Weights of a small GPT-style language model, trained from scratch on English Wikipedia.
Size: width 192, 6 heads of 64 (2 for keys and values), MLP 512 SwiGLU.
Architecture: RMSNorm before each block, rotary positions.
Training: 179M tokens, 10914 steps.
MLP neurons of a small language model. Each row is named by its layer, matrix (gate and up: input weights) and neuron, and shows model dimensions 64-191. Each number is 128 + 32 x the weight over its row's rms, rounded and kept within 0 to 255. A neuron's up and down rows have the sign that makes its largest values positive.
After each neuron's rows, "fires on" lists the tokens most often at its 100 highest values on Wikipedia text that the model never trained on; "fires after" lists the tokens most often just before its 100 highest values on Wikipedia text that the model never trained on.

L4.gate400 [132 162 141 126 166 165  60 157  97 143 164 112 144 119  50 120 190 111 158 115 114 121 115 128 143 148 103  70 107 175  67 110 172 161 105 153  93 111 159 161 125 123 136 172 122 118 121 103 164 126 105 150  84 162 145 134  57 108 181 128 133 114  87 145 146 103 103  54 178 115 109  85 148 106 109 114 103 120  90 109 145 211 113 111 127 131  70 119 103 122  95 139 157 142 151 113 123 108 105 103  89 164 124 124 154 163 137 167  42  98 104 159 110 134 133 208  82  75 134 173  92 113  98  72 116  74 113  90]
L4.up400 [144 186 142 129 110 117 122 138 127 116 100 139 107 142  83 179 168 107 140 107 140 100 121  96 120  98 109  55 179 107  74 144 126 179  90 166 129 154 158 179 106  80 139 226  94 155  83 115 156 102 100 139 114 133 157 150 103  94 184  93 129 119 115 140 122 108 123  89 158 121  99 111 138 141 123 147 118 141  59  58 100 135  80 135 109 168  79 124 144 160 117  90 146 168 159  50  82 149  62  82 114 128 147 127 163 133  91 216 103  84 132  96 171 146  99 117 139 133  71 189 141 158 133  79 105  86 166 134]
fires on: " ear", "ar", "on", "av", "b", "ear"
fires after: " n", " N", " E", "ra", " le", "E"

L3.gate278 [141  85 199 164  72 131 136 132 108 137 150 158 156 137 176 123 132 104 141 128 118 116  79 101  83 167  92  79  94 150 118 126 128 142 173 132 154 167 178 117  73 100 186 122 148 192 171 196 193 153 132 161  90 169 144  93  76 127 109 144 114 162 102 164 113 144 149 150  65 103 122  71 130 115 143  85 160 151 134 128 128 119  82 148 146 102 157 137 134 168  91 135  91  37 122 153 169 122 171 105 168  78 183 121 135 120  94 145 105  76  71 113 138  57 151 115 105 137 145  56  98 150 151  87 108 125  89 116]
L3.up278 [149 122  77  83 126 111 167 109 140 193 126 120 101 138 182 170  96 159 121 109 102 128 140 111  48 167  96 130 131 143 109 129 128 134  94  85  87 179 151 115 133 109  73 114 124 152 109 134 202  88 137 115 147 163 131 170 158  71 149 128  96 123 127 145 131 191 109 185 103 116 107  74 136  93 129 135 128 110 157 164 141 105 136 139 177 153 108 154  90 144 151 135 170 141 115 120 156 104 129 118 103 166 144 127  85 112  70 106  90 132 104 109 154 114 119 121 112 185  60 166 163  93  78 200 127 142 118 191]
fires on: "-", " des", "te", "is"
fires after: "\n", "ro", "ou"

L3.gate413 [155 182  72 135 142 108 123  88 125 168 189 210 129 145  56 194 178  85 133 102 108 141 115 162 141 130 107 145 157 153 115 157 188 105 183 143 133 127 116 149 125 130 116 157 167  78 137 116  28 145 112 141 141 118 138  82  91 151 123 138 109  61  73 147 150 101 152 147  85 150 129 109 111 108 101 107  84 133 127 159 161 115 197 115 138 138 191 194 176  81  77 147 197 101 169 114 115 146  69 141 127 104 119 137 128 116  94 113 145 142 127 151 136  71 143 123  86 137 122  99 133 120  82 122 131 134 174 107]
L3.up413 [ 95 146 130 118  99 108 146  83 155 139 126 161 148 117 155 105  98  91 128 126 103 104 162 150 166 150 150 143 105  91 120  74 115 103 145 114  34  52 124 186 152 141 125 109 183 207 133 119 106 100 165 126 150 150 137 136 139 124 111 155 103 152 139  93 103 141 127 132  80 139 100 171 164 129 110 121 132 156 125 170 106 161 184 146 149  98 137  87 138  21 190  54 133 142  92  90 146  86 116 157 128 130 123 162 112 180 111 124 125 157 132 110 126 123 132 179 102 155 132  73 129 156 144 175 118 160 156 122]
fires on: "est", "ac", "port", "vent", " US"
fires after: " re", " r", "r", "|", " pl", " E"

L4.gate293 [126  75 128  91 120 173 125 125  84 154 115 155  96 147 141  73 130 214  50 129 144  83 119  84 114 144 125 134 140  93  77 151 122 133 154 137 185  90  75  57 119 105 110 158 201  93 126 169 165 173 133 161  70 152 115 161 152 184 104  92 123 115 111  90  98 150 120 148 113 166 122 139 180  93 145 125 109  88 139 136  90  85 122 119  91 115 162 116 134 108 158 162  96 131 140 118 107  96 143 122  54 136 178 111 145  99 170 113 132 103 142 140 152 164 151 135 168  91 113 107  84  91 132 189  91 105 108 114]
L4.up293 [122 124 152 109 139 174 136 121 139 147 133 115 110 175  87 120 136 100 102 142  80 145 116 142 116 102  93 121 178 126 181 112  92 146 135 149  97 157 142 172 130 133 167 165 128 126  72  96 104 122  77 146  93 124 143 132 146  93 120 141 111 155  92 153 203 148  80  74 100 105 145  92  94 120 155 159 113 129 114  70 133 148 111 128 101  67 114  66 166 133 125 105  96 130 153 178 130 106 163  81 121 127 141 133 110  93  99 124  49  87  50 164 136 199 106  45  94  88 136  98  90  91 128 115 155  48 170 164]
fires on: "e", "th", "en", "ast"
fires after: " G", " B", "b", " g", " F"

L3.gate75 [124 118 153 215  98 135 195  88 129 131 117 159 186 164 163 166 175  99 138 137 121  97 164 133 143 120 147  91 152 126 102  95 167 162 190 166 132 119 173 125 121 117 180 175 126 105 113 135 125 169 203 128 115 141 131 126 105 142 140 125 156 168 142  54 158 107 106 102 131 175  91 113 161  73 147 134  96  75 111  94 109 104  66 160  97 153 132 125 103 121  99 165 141  76 141 149 130  97 104 115 148 144 154  95 111  78 181 120 132 112 123 150  81 126 208  91 164 152 164 120 115 137 109 141 127 116 127 103]
L3.up75 [108  91 148 197 197 126 102 109 126 141 134 131  85 121  90  98 117  94  72 131 104 127 119 189  86  96 134  90  91 106 138 151 139 109 157  51  91 168 127 145  67 137 185 198  98 112 104 154 137 100 154  70 105 182 170 116 139  99 172 220 102 138  78  96  87 122  83 147 128 130  88 133 131 171 101 135 130  85 112  79 186 124  90 105 157 162 115 143 153 120 151 106 102 170 157 132 120 136 160 124 128 148 161 151 163 187 122 136 157 170 130 150 155 101 136 114 171 132 103 145 115 135  74 140  58 222 126 148]
fires on: "us", "n", "un", "s"
fires after: "a", " R", "y", "os", " B"

L3.gate129 [135 142  50 123 175 117 146  69  73 156  99  84 152 153 190 130 104  80 130  91  52 153 118 122 168 114 113 140 151 111  75 121  88 104 111 111 157 103 110 146  85 133 124 125  99 117 156 130  48 147 139 191 194 148 122 127 107  98 154 136 108 157 139 150 102 115 108 147 153 134 121 124 127 114 104 139 101 127 173 113 141 118 155  97 117  70 153 237  86 152 153  62 136 111 138 184 135 103 109 144 120 174 168  72 168 183 101 131 113 150 146 141 171  94 152 173 127 141 106 102 109 135 148  88 155 152 154 145]
L3.up129 [ 51 175 175 136 128 114 102 118 113 147 185 128  68 133 107 135 157 115 140 145  96 112 177 132 129 114 112 105 140 131  90  96 162  98 186  76 162 142 183 110 138 160 115 155 111 108 119  90  48 129 108 124 141 155 131 129 101 153 134 116 132 103 118 102  94  82 133 126 124 157 176 153  57 207 117 127 157  54 117 115 123 132 119 143 158  73 115 100 141  89 112 214 158 116 139 151 171 186 169 185 132 143 124 125 134 119 139 142 152 132 125 219 132 137 128 136 102 121 132 135 142  75 112 128  75 131 190 157]
fires on: "I", "c", "ic", "ut", "x"
fires after: " I", "I", "A", " a", "mer"

L4.gate3 [136  76 135 161  95 149  81  97 203 107 113 102 173 150  98  94 140 182 181  73 144  79 156 133 176 141 113 101 133 120 162 171  77 209 138  81  40 143  97 126 129 123 187 139 118 194 112 168  91 117 149 141 151 164 164 100 147 117 109 152 118  90 120 164 161 131 125 138  73  99 153  97 118  90 126 116 166 169 128 154 118 142 160 121 153 173 142 114 141 182 128 136 160 115 156 156 117 130 137  99 142 128 124 101 146 107  96 170 164 151 203 176 104 117 171 190 156  98 102 171 149 128 194 174  85 160 153 146]
L4.up3 [ 97 115 138 159 152 118 129  94  76  85 104 154 149 152 122 155 141 149 155 143 136 159 108 125 115 132 112 145 120 150  72 126 118  95 123 124 146 152 113 140 184 116 113 161 124  89 123 136  93 117 115 104 146 171 113 202  66 166 115 174 118 169 162  85 166  96 189 102  63 150  42 141 105 154  96 100 157 131  87 126 150  76 111  63 133 174  83 171 161 136 102 179 133 140 115 120 144 150 184 130 113 177 129 164 132 113 140 107 169 121 132 149 155 107 173 131 151 130 181 140 140 151  85  97 121 130  99 112]
fires on: "ul", "it", "c", "r", "p"
fires after: " f", "oun", " M", " comp", "im"

L4.gate376 [ 89  92 180  84 124  94 135 164  99 101 148 190 110  79 118 142 142 147 126 116  88 160  84 129  88 177 134 124  72 132  83 131 131 180 115 149 159 151 146 106 102 102 184 118 156 143 132 169 115 146 123 143 116 135  85 130 153  80 201 143  97 153  81 172  77 134 137  99 117 126 158  98 172 179 177  96 148 141 100 141 118 166 127 201 109  43  99 116  76 146 105 169 142 110 124  53 179 122 151 143 130  61  94 152 144 122 158 126 123 172 125 117 160 113 155  53 103 187 143 129 124  60  90 135 115 148 146 133]
L4.up376 [137  40 179  60 118  98  83 152 122  96 134 177 125 108 184 121 161 127  90 151  95  95  90 158 103 121 134 129 119 168 117 151 127 186 138 165 141 126 119 118  74 153 143 125  91 147 148 171 146 107 101 127 101  98 125 167 174  88 188 152  97 158  94 150 100 141 118  98  94 103 129  90 161 129 132 157 151 142 109  81 120 173  77 141 127  56 113 132 125 144 129 148 175 145 107 103 157 105 149 113  92  99 114 154 174 142 149  77  73 132 144  84 127 114 120 127 104 142 183 153 132  80  90 128 115 139 154 180]
fires on: "=", "-", "\n", "|"
fires after: "\n"

L3.gate102 [152 122  84 128 121 121 119 135  76 151 124 125 134 165 119 174  90 182 126 169  87 160 131  64 122 153 133  83 170 134 106 160 106 142  95 113 171 147 115  83 116  98 168 147  91 130 220 151 130 118 106 127  78 119 129 108 175 127 122 117 154 145 124 160 133 179 113 165  88  86 111 146 138 113 133 175  95 102 117 118 175  68  61  75 113 206 130 115 121  78 197 193 127 174 157 146 105  96 109 142 132 110 172 113 161 148 146 219 132 146 163 150 150 122 131 148 106 119 162 157 132 137 152 139 108 127 136 117]
L3.up102 [206 135 191 124 173 141 157  90 169 176 110 109 143 151  84  83 142 157  28  96  85 169 179 153 133 175 122 157 132 140 124 140 120  88  66 144 166 126  90 102 107 111 142 164  98 156 145 157  83 134 137 149 104 135 173 143 147 119  77 117 194 100 196 128 132 133 101 115 118 115  98 117 177 132  50 167 154 133  86 209 121 126 104 130 118 137  74 156 147 107  94  67  86  80  95 110 171 121 189 125  85 185 130 117 140 122 106 164 142 121 153 122 179 117  50  89 124 110 100 177 108 111 122 143 169 111 116 139]
fires on: "re"
fires after: " the", "g", " The", "nd", " d"

L4.gate310 [168  99 142  18 124  76 148 157 157 111 164 129  79 131 132 135 158 116 166 119 137 202 137  93 129 163 125 188  95 124 141 122 121  87 150 166 127 116 104  81 147 128 153 155 103 108 155 189  71 104 104  88 149 129 116 118  91 158 168 137 136 178 148 144 100 127 130 120 125 151 141 125 140 149 118 132 195 152 140 121 134 127 100 129 103 132 169  79 139 155 114  92  93 136 109 159  67 139 116  80 153 148  13 121 169  89 170 115 150 134 103 142 121  83 106 160 109 122 128 161 140  90 134 125 153 122 192  98]
L4.up310 [181  76 129  87 151 144 156 130 100 121 148 121 108 163 149 154 143 130 193 105  80  99  91 140 182 125 147 102  62 144 123  88 118 159 103 157 152 133 123 173 144  89 143  32 128 209 111 127 127 106 108 199 118 147  78 183 165 138 132  31  87 137 115 103 154 177 160  84 143 148 139 124 111 108 144 133 119 140 120 124 110 129 104 163 104 175 114  82 135 124 162 184 172 167 125 110 144 146 153 138 135 125 111 176  73 106 145 118 163 144 162 102 179 167 149  82 126 109 161 174 104 120  66 145  93 186  78 112]
fires on: "e", "ack", "uc", "g", "ark"
fires after: " St", " m", " J", " f", " P", "er"

L4.gate170 [165 130 193 110  87 126  46  99 120 143 100 122  87 106 125 153 109 130 149 126 146 127 148  88 150 122 113  79 139 132  93  66 126 114 137  92  85 181 151 133 109 122 123 146 157 146 165 102 129 144 155 143 132 131  87 159 133 116 109  99 140 129 100 178 145 111  81 121 101 113 128 134 151 151 128  92  67  58 171  42  71 113  94 158 106 139 125  84 162 147 123 103 121 111 141  76 133 154 159 172 152 125 113 114  84 191 165  86 178 144  76 160  84 155 133 112 127 183 141 189 135 120 123 126 154 164 133 208]
L4.up170 [ 96 130 134 124 158 153 150 146 142  98 108 126 162 111 145 131 112  61 114 143  83 160 122 121 135 149 129 142 162  84  78 153  99 217 177  90 144  80 128 139  87 124 140 127 123  86 125 124 118 147 116 113 165 113 120 163  69  85 140 163 170 193 106 144  84 145 145 166  99 132 137 160 109 143 112 175 112  89 204 130 199  91  88 137 105 127 207 155 106 119  95 104 112 104 133 121  90 160 148  89 122 181 127 143  88 108 114 106  92 147 109  76  81 126 175 115 132  46 102 138  73 115  84  92 106  94  78  95]
fires on: "un", "in", "on", "erson"
fires after: " M", " m", "m", " p", " Ch", " P"

L3.gate467 [128 159  91  93 137 159 103 129 154  72  60 130 107 101 118 144  82 109  37 124  88 135  77  98 140 169 133  81 163 205 132  77 110  97 119 173 141 161 165 164 103 176  84 105 185 145 111 127 164 125 179 108 150  86 102 170 125 129 169 165 147 147 107 129 129  63 135 113  97 112 113 116 128 106 108 150 191 142 103  83 102  99 141 136 130 114  96 163 173  51 117 115 151 105 167 129 119 163  98 181 147  65  64 125 136 147  96  94  89 118  91 144 121  68 129 127 152 121 118 117 139  74  84 151 114 130 193 121]
L3.up467 [156  99 154 112 125 151 118 198  57 106 131 158 142 110 105 106 168 134 119 132 111 163  88 170 177 123 105 173  89 168 163 176 136 126 119 104 170 120 122 131 132 151  76 113 141 154 134 144 114 156 123  65 140 169  97 175 130  42 209 165 119 166 110 166 113 132 131 133 162 112 121 201 184 141 163 142 123  74  67  50  99  84 131 149 165  63 123 105  63  99  82 118  98  70  78 169 163 145 160 127 138 137  91  94 150 143 113 148 117  66 195 124  89 126 128 208 124 100 105 136 177 124 100  83 107 155 141 132]
fires on: "ampion", "-", "eries", "ong", "ook", "or"
fires after: " s", " Ch", "\n", " b", " ch", " act"

L3.gate492 [128  61  99  80 125 135  61 124  86 146 143 120 209 131 201 154 149 164  53  90 155 126 117 121 155 160 195  62 152 155 103 147 153 153 165 127 102 101 148 156 117 146 191 143 154  96 108 157 124 114 129 155 139 109 135 108 138  98 104 144 149 101 166 158 127 157  72  78  92 116 143  98 186 142 160 155 137 169 119 154 149 190 142 125 105 158  89 143 211 141 151  83 137  78 116 145  74 105 163  92 134 133 162 100 151 169 127 170 121 131  98 138 142 114  86 115 111  56 160 162 114 150  91 107  66 134 117 125]
L3.up492 [ 92 144 102 149 145 160 129  98 140 162  92 129 133 172 106 109  94 124  80 168 105 121 150 172 159 128 127  55 138 115 133 112 101 148 121 154 137  80 148 141 128 189 140 171 102 158  98 122  69  67  91 133  93 103 110  96 176 124 187 138 138  99 160 177 159  92 141  90 148  75 156 134 151  60 164 131  80 137 101 131  63 119 118 141 120 166 149 118 119 116 183 110 231 119 192 134  48 125 100 107 136 115 144 135 128 114 165 107 166  87 108 113 155 181  54  99 158  93 152 104  43 114 136 117 142 137 135  95]
fires on: "ear", "ay", "reat", "ong", "ight", "ate"
fires after: " n", " l", " Y", " L", "L", " G"

L4.gate424 [215 129 154 157 170 119 159 112 192 108 154 125 129  73 101 141 121 150  91 125 135 171 108  93 107 115 163  98  91 152  93  99 117 152 155 123  99 168  96 161  55 207  90 175 132  55 104 157 148 104 170 118 136 134 147 110 140 128 113 130 103 117 105 118  84 151 159 183 120  94 115 129 121 111 119 167  90  98 117 147 149 127  87  85  73 110  53 140 154 175 155 168  50 132 118 114 172  95 132 140 178 148 159 181 151 118 148 103 125 138 128 114 129  94 173 119 114 142  63 104 142  96 147  16  66 151 146 124]
L4.up424 [154  92 134 107 211  76 170 186 230 143 123 136 143 106 102 160 181 188 160 103 141 115 173 118 162 110 156 139 141 151 135 129  80 131 164  77 160 138  85 145 126 174 155 174  88 140 103 100 148 135 155 119 126 183 130 125 103 142 169 140  77 155 148 205  75 136 139 121 161 173  90 161 175 158  97 116 130  81 128 125 112 140 108 129 142 120 108 168 169 156 103 132 160 165 132 134 107 153 185 100 119  97 161 116 139 106 141 128  94  75 132  83  85 149 174 130  95 124 126 202 112 137 152 108 130 132 128 111]
fires on: "v", "im", "ad", "iv", "y"
fires after: " in", " t", " ac", "c", " g"

L3.gate373 [138 148 148 103  87 108 164 103 191 103  67 100 164 156 106 150 177 142 119 109 154 156 152 130  87  86 159 117  89 110 169 140 140 165 139 105 161 148 152 134 142 118 132 136 110  86 121 157 109 158  88  98 119 108 122 109 142 116 160  83 129 141  71 131 134  31 165 129 137  87 171 123 180 147  68 166 164 109 126 184 129 164 103  98  84 154 112 101 133 164 118 140  79 165  95 166 104  70 143  84 105 194 121  81 135 188  88 143 161 161 101 139  66 109 185 172 153  89 173 136 139 154 135  92 175 132 202 110]
L3.up373 [179  70 131 113  95  96 138 147 150 120 125 160 126 121  90 160 136 178 158 104 114 125  95 150  89 156 132 135 142 148 122 124  90  94 148 106 100 100  93 160 165  92 142 175  92 154 127  82 106 109 132 123 130 159 130 110 134 109 112 127  88 109 125 123  83 152 209 133  77 140 130  78  83 136  18 212 146 133  89 158 134 173 116  31 119 149  81 107 139  98 142 151  91  92 125 124 118  97 100 133  89 174 118 110 172 139  88 103 144  76  58 101 172 106 156 140 115  94 116  80 180 181 186 172 103 134 160  97]
fires on: "m"
fires after: " s", " S", " a", "am", " im", "um"

L4.gate109 [143 107  76 151 118  79 155 100 176  90  87  84 108 124  80 185 133 103 161 135 204 125 129 132 175 121 164 113 139 126 202  68 120  93  73 149 114 189 125 196 124 150 128 157 140 153 136 138 153 140  95 130 152 123 166 113 115 137 160 155 173 134 160 131 125  93  94 131  60 141  95 133 110 144 103 121 118 128  78 106 115 134 114 122 123 116 187 142  98 110 117  83  94 101 157 120  97 131  97  90 150 138  68  38 158  93 105 174 168 135 119 120 140 134 111 145 191 129 120  72 136 119 170 157 129 136 138 129]
L4.up109 [173 135 180 130 155 168  92 131 173  79 106  78 100 179  91  60 125 192 113 134 141 112  74 122 105 100 143 190 124 123 176 147  75 109  63 113 147  88 111  57 148 126 100 107  94 159 140 100 121 136 122  97  98 110 175 153 149 127 136  93  77 162 166 121 117 147 101  96 183  75 116  98  96 148 146 102  98 133 103 157  88  90  85 158 124  54 162 127 165 120 143 137  91 101 166 126 150 102 188 117 150 104  88 166 152 114  93 137 136  73 131 112 152 175 180 144 123 134 128 113 157 160 134 134 147 128 113 150]
fires on: "y", "gr", "or", "ab", "im", "pen"
fires after: " S", "ack", " (", " t", " s"

L3.gate442 [138 120  64  98 185 155 125 175 146 140 179 101 172 120  57 165 133  66 163 159 130 113 142 126 130 171 119  91 181 102 136 145  75  94  73 161 114 155 160 144 101 207 136 111  92 147 101 165 157  69 117 118 194 137 141 148 156 127 191 119 159 159  99 159 109  94  83 118 154 116  87 131 163 151  88 155 221 101 155 118 109 142 129 130 123 131 139 140 102  97 110 131 108 135 145 113 157 133 117 131 163 187 149 102 155  88 131 164  88 107 123 118 115 167 126 164 221 103 144  77 128 109 124  99  90 136 137 114]
L3.up442 [138 151 146  94 141 124 151 127 104 126  74  60 158 192 163 161 130 168 171 143  77  78 125 127 121  36 124  84  99 109  75  68 152 100 135 157  80 143 118 142  89 125 110 137  71 168  81 151 157 145 139 126  91 143 156 147 149 129 152 118 122 197 128 152 121  87 131 136 137 126 133 107 151 152 147 161 162  74 149  96 138  91  98 175 107 109 154 127 133 162 128 147 108 146 153 108 160 178 142 158 138 133 173 117 128  89 123 118 129 118 116 166 112 212 124  91 144  67 112 127  72 170 151  81 165  99 137 153]
fires on: "d", "at", "s:", "ate", ":", "cc"
fires after: " E", " st", "m", " St", " K", " a"

L3.gate115 [113 134 114 148 100 122 134 125 139 129  96 124 182 144 103 135 178 127  86 127 129 161  83  69 141 128 132  99 125  98 187 216 163 148 127 130  98  89 167  33 138 110 153 145 130 135 126 202 147 107 119 123 148 129 135 106 146 120 105 118 162 152 173 135  85  68 131 109  87 128 121 148  92 107 107 155 125 116 101 132  77 115 133 149 134 159 126 130  81 104 129 117  86  32 164  93 107 177 127  94 117 177 153 108 128 140  43 195 108 124 182 130 177 154 138 194 109 139 130  81 152 121 107 101 143  84 128 109]
L3.up115 [168 110 157 119 130 133 122 128 118 152  83 102 158 116 129 117 103 161  73 147 120 147 129 190 111  69  90 151 135 118 134 118 163 157 190 170 152 123 198 107  97 108 117 113  95 145 111 136  68 143 140 107 110 136 132 157 134 128 181 132 130 183 185 132 159 100 141 119 138 130 103  94 102 132 190 136 162 127 168 178 136 117 198 138 130 113 155 146 131 109 128 151 162 108  74 100 114 166 156 159 128 121 160 108 170 125 121 118 121 156 187 101 137  46  39 144 108 106 150 134 161 166 105  83 200  95 187 165]
fires on: "se", "um", "ther"
fires after: " the", " The", " sub", " h", "or"

L3.gate26 [147 126  64 106 181 146 115  77 140 130  88 130 125 173 129 117 116 129 191 116 147  84 138 115 139 164 199 160 177 109 126  91 112 166 116 138 148  87 161 125 105  96 214 160 111 110  80 175 200 109 155 111 150  90 157 162 162 130 114 158 105 161  98  55 121 139 163  87 118 107  73  82 168  87 153 152 139 150 107 172 118 149  80 163 141 133 150 167 100  99 105 121 106 184 152 151 158 170 137 100 173 134 111 105  85 131  99 118 157 147 135 106  86 131 114 111 173  74 178 128 191 134  87  96 134  69 100 159]
L3.up26 [ 75 125 102  88 119 106 161 151 187  79 117 163 143 107  75 107 175 172 148 130 104 121 119 101 102 165 139 130  88 103 153 112 199 196 122 119 138 126 122 128 102  93 156 153 145  97 150 153 128  74 105 106 110 129 187 162 162 129 124 148 102 104 206 105  91 111 139 159 146  84  87 127 166 139  86  91 110 116  95 107 143 109 172 167 100  44 127 133  78 156 118 133 143  57 140 158  50  83  85  69  98 108 122 124 143 120 160 107 106 164 135  85 162 119  89 151 129  71  86 115  59 165  96 116 173 112 139 123]
fires on: "ast", "ight", "ear", "ial", "reat", "inal"
fires after: " l", "ater", " L", " g", "ig"

L4.gate149 [ 80 125 158  66 109 154 149 109 155 152 130 155 114 156 127 135 190 111  61 114 136 101 134 195 145 103 167 174  70 168 108 171 153 152 145  91 143 132 134 194  88 132 165 125 150 111 114 143 185 100 135 138 156 114 140 135 141 110 166 132 134 197 131 142 123 112 158 133  99 178  83 120 217  93 199  38 117 120  78 108 151  91 119  70  51 142 101 176  75 168 148 109 117 109 238 101 120 143 158 156 157 159 123  95 143 124 134 127 111 138  97 123 172 134  94 124 105 133 115 162 123 114 148 116 133  93 168 132]
L4.up149 [106 118 120 137 142  61  45 120 172 106 153 147  40 163 142 155 142 169  75 137 144 126 123 174 110 121 111 135 110 194 121 130 142 133 112 170 161 158 168 150 139 124 117 146  90 130 113 130 159 159 183 159  90 132 115 120 155 170 125 148 215 156 141 123 152 115 148 160 138 235 166  50 157  87 159  40 121 148 131 123 159 139 100 126 111 180 162 150 143 134 112 153 139 126 130  80 156 178 171 146 128 124 140 119 131  88 118 186 116 105 153 120 103 115 106 144 170 144 115 118 135 163 100 119 115 111 139 104]
fires on: "r", " ra", "ear", " r", " g"
fires after: " d", " n", " the", " (", " was"

L3.gate272 [126 132 159  83 160 116 160 160 134 122 155 140 105 128 163 107 146 204 171  88 160 115 106  92 204 168 104 107 127  96  97 150 204  49 138 126 194 134 123 134 156 122 114 128 148  94 136  93 122 152 118  92 142 130  98  69 162 110 109  95 140 131 193  78 137 141 162 160 181 122 140  83 104  87 110 130  59 108 114 127  94 102 155 114 127  90 101 128  95 139 185 112 196 144 101 137 114 131 134 146 166 103 126  61 140 135 201 122 145 109 144 156 110  96  44 115 100 135 128  93 138 148 150 145 174 165 156  88]
L3.up272 [168 134 142 114 141 138 139 130 158 134 180 121 165 166  98 116 169 154 108 153 167  94 212 186 137 185 170 124 171 151 152 148 122  70 117 134 158 136 135 147 109 106 103 138 204 139 191  53 140 103  53 121 120 174 132 110 130 167 160 114 135 104 125 177 133 144 179 144 143 181 125 145 116 105  99 129 103 154 129  92 122 113 117 184  95 118 188 108 206 163  92 132 183 144 148 173 141 148 173 162 141 116 139  84 166 127 189  95  98 146 108 183 177 118 121  79  99 106 108 132 111  73 124 140 146 126 137 151]
fires on: " —", "th", "ast"
fires after: " |", ";", ":", " B"

L3.gate284 [106 123 104 132 192  87 144 156 153 168 136 107 127  85 153 130  83 120  57 126 136 139 139  95 157 160 165 110 167  98  96 151 135 146 135  62 103 162 136 124 134 110 135 106 133 196 136 122 161 158 174 158  99  99 140 130 134 111 100 181 176 115 147 158 134 122 120 106 155  86  82  68  79  95 174 141 105 100 165 108 138  77 141 179 214 158 109 138 181 121 131 101 185 156  90 110  91 203 143 146 133 166  87 127  85 177 117 171 136 108  94 124 104  93  69 134 104 118 115 132 102  95 114 104  85 131 102 134]
L3.up284 [131 106 117  89 200 130 148 107 149 141 101 186 150 128 142 152 146 130 124 131  78 119  92  97  74  95 139 130 109  54 150 131 142 134 109  69 112 144 145 168  98 103 160 169 159 156 112 141 195 129 145 118 113  90  77 148 144 148 172 117 111 151 179 131 141 105 150 125 183 146 146  75 171  75 141 104  65 159 139 165 128 158 118 131 166 105  78  90 126 151  89 144 138 140 140 128 108 156  49  65 195 135 109 130  51  97 171 107 126 123 128 144 166 118 160 153 134 186  82 162 154 130 113 171  99 131 148 124]
fires on: "am", "est", "eng", "all", " ear"
fires after: " ", " C", "-", " ch", " Ch", " ex"

L4.gate278 [128 143 154 112 209 137 113 147 127  72 129  96 116 132  61 159  95 105 139 115 138  90 140 134 192 170 119 122 123 114 146 144  86 169 135 185 138 115 104  93 144 106 143 104 117 191 155 159 105 182 143 170 158 110 168 163 148 161 216 144  74 119 137  33 100  66 164 142 181  92 103  91 129 156  88 106 134 106 145 159 166  79  62 132 102  91 124 128 126 148 149 113 140 112 133 122 104  84 105 118 192  96 121  93 125 109 165  93 166 111 146 126 171 113   6 130 166 181 164 122 104 144 140 149 115 185 101 101]
L4.up278 [160 205 116  30 163  76 126 139 103 128 119  99 110 140 123 139 136 155 145 151 140 142 114 113 135 121 116 102  81 112 139 136 144 121 135 164 149 184 151  87 185 119 112 128  78 148 188 125 113 145  97 192 162 115  75 129 124 141 189 140  52 132 113 140 121 125  67 120 154 116 101 104 147 143 113 144 157 153 142 148 117 124  97 140  94 108 102 114  70 169 120 147 138  72 115  90 170 155 184  87 122  68  96 129 142  82 192 137  71 125 172 141 104 194  94 153 109 111 139 157  99 100 125 134 150 128  34  99]
fires on: "g", "art", "ark", "r", "oll"
fires after: " m", " M", " p", "re", "ur", "er"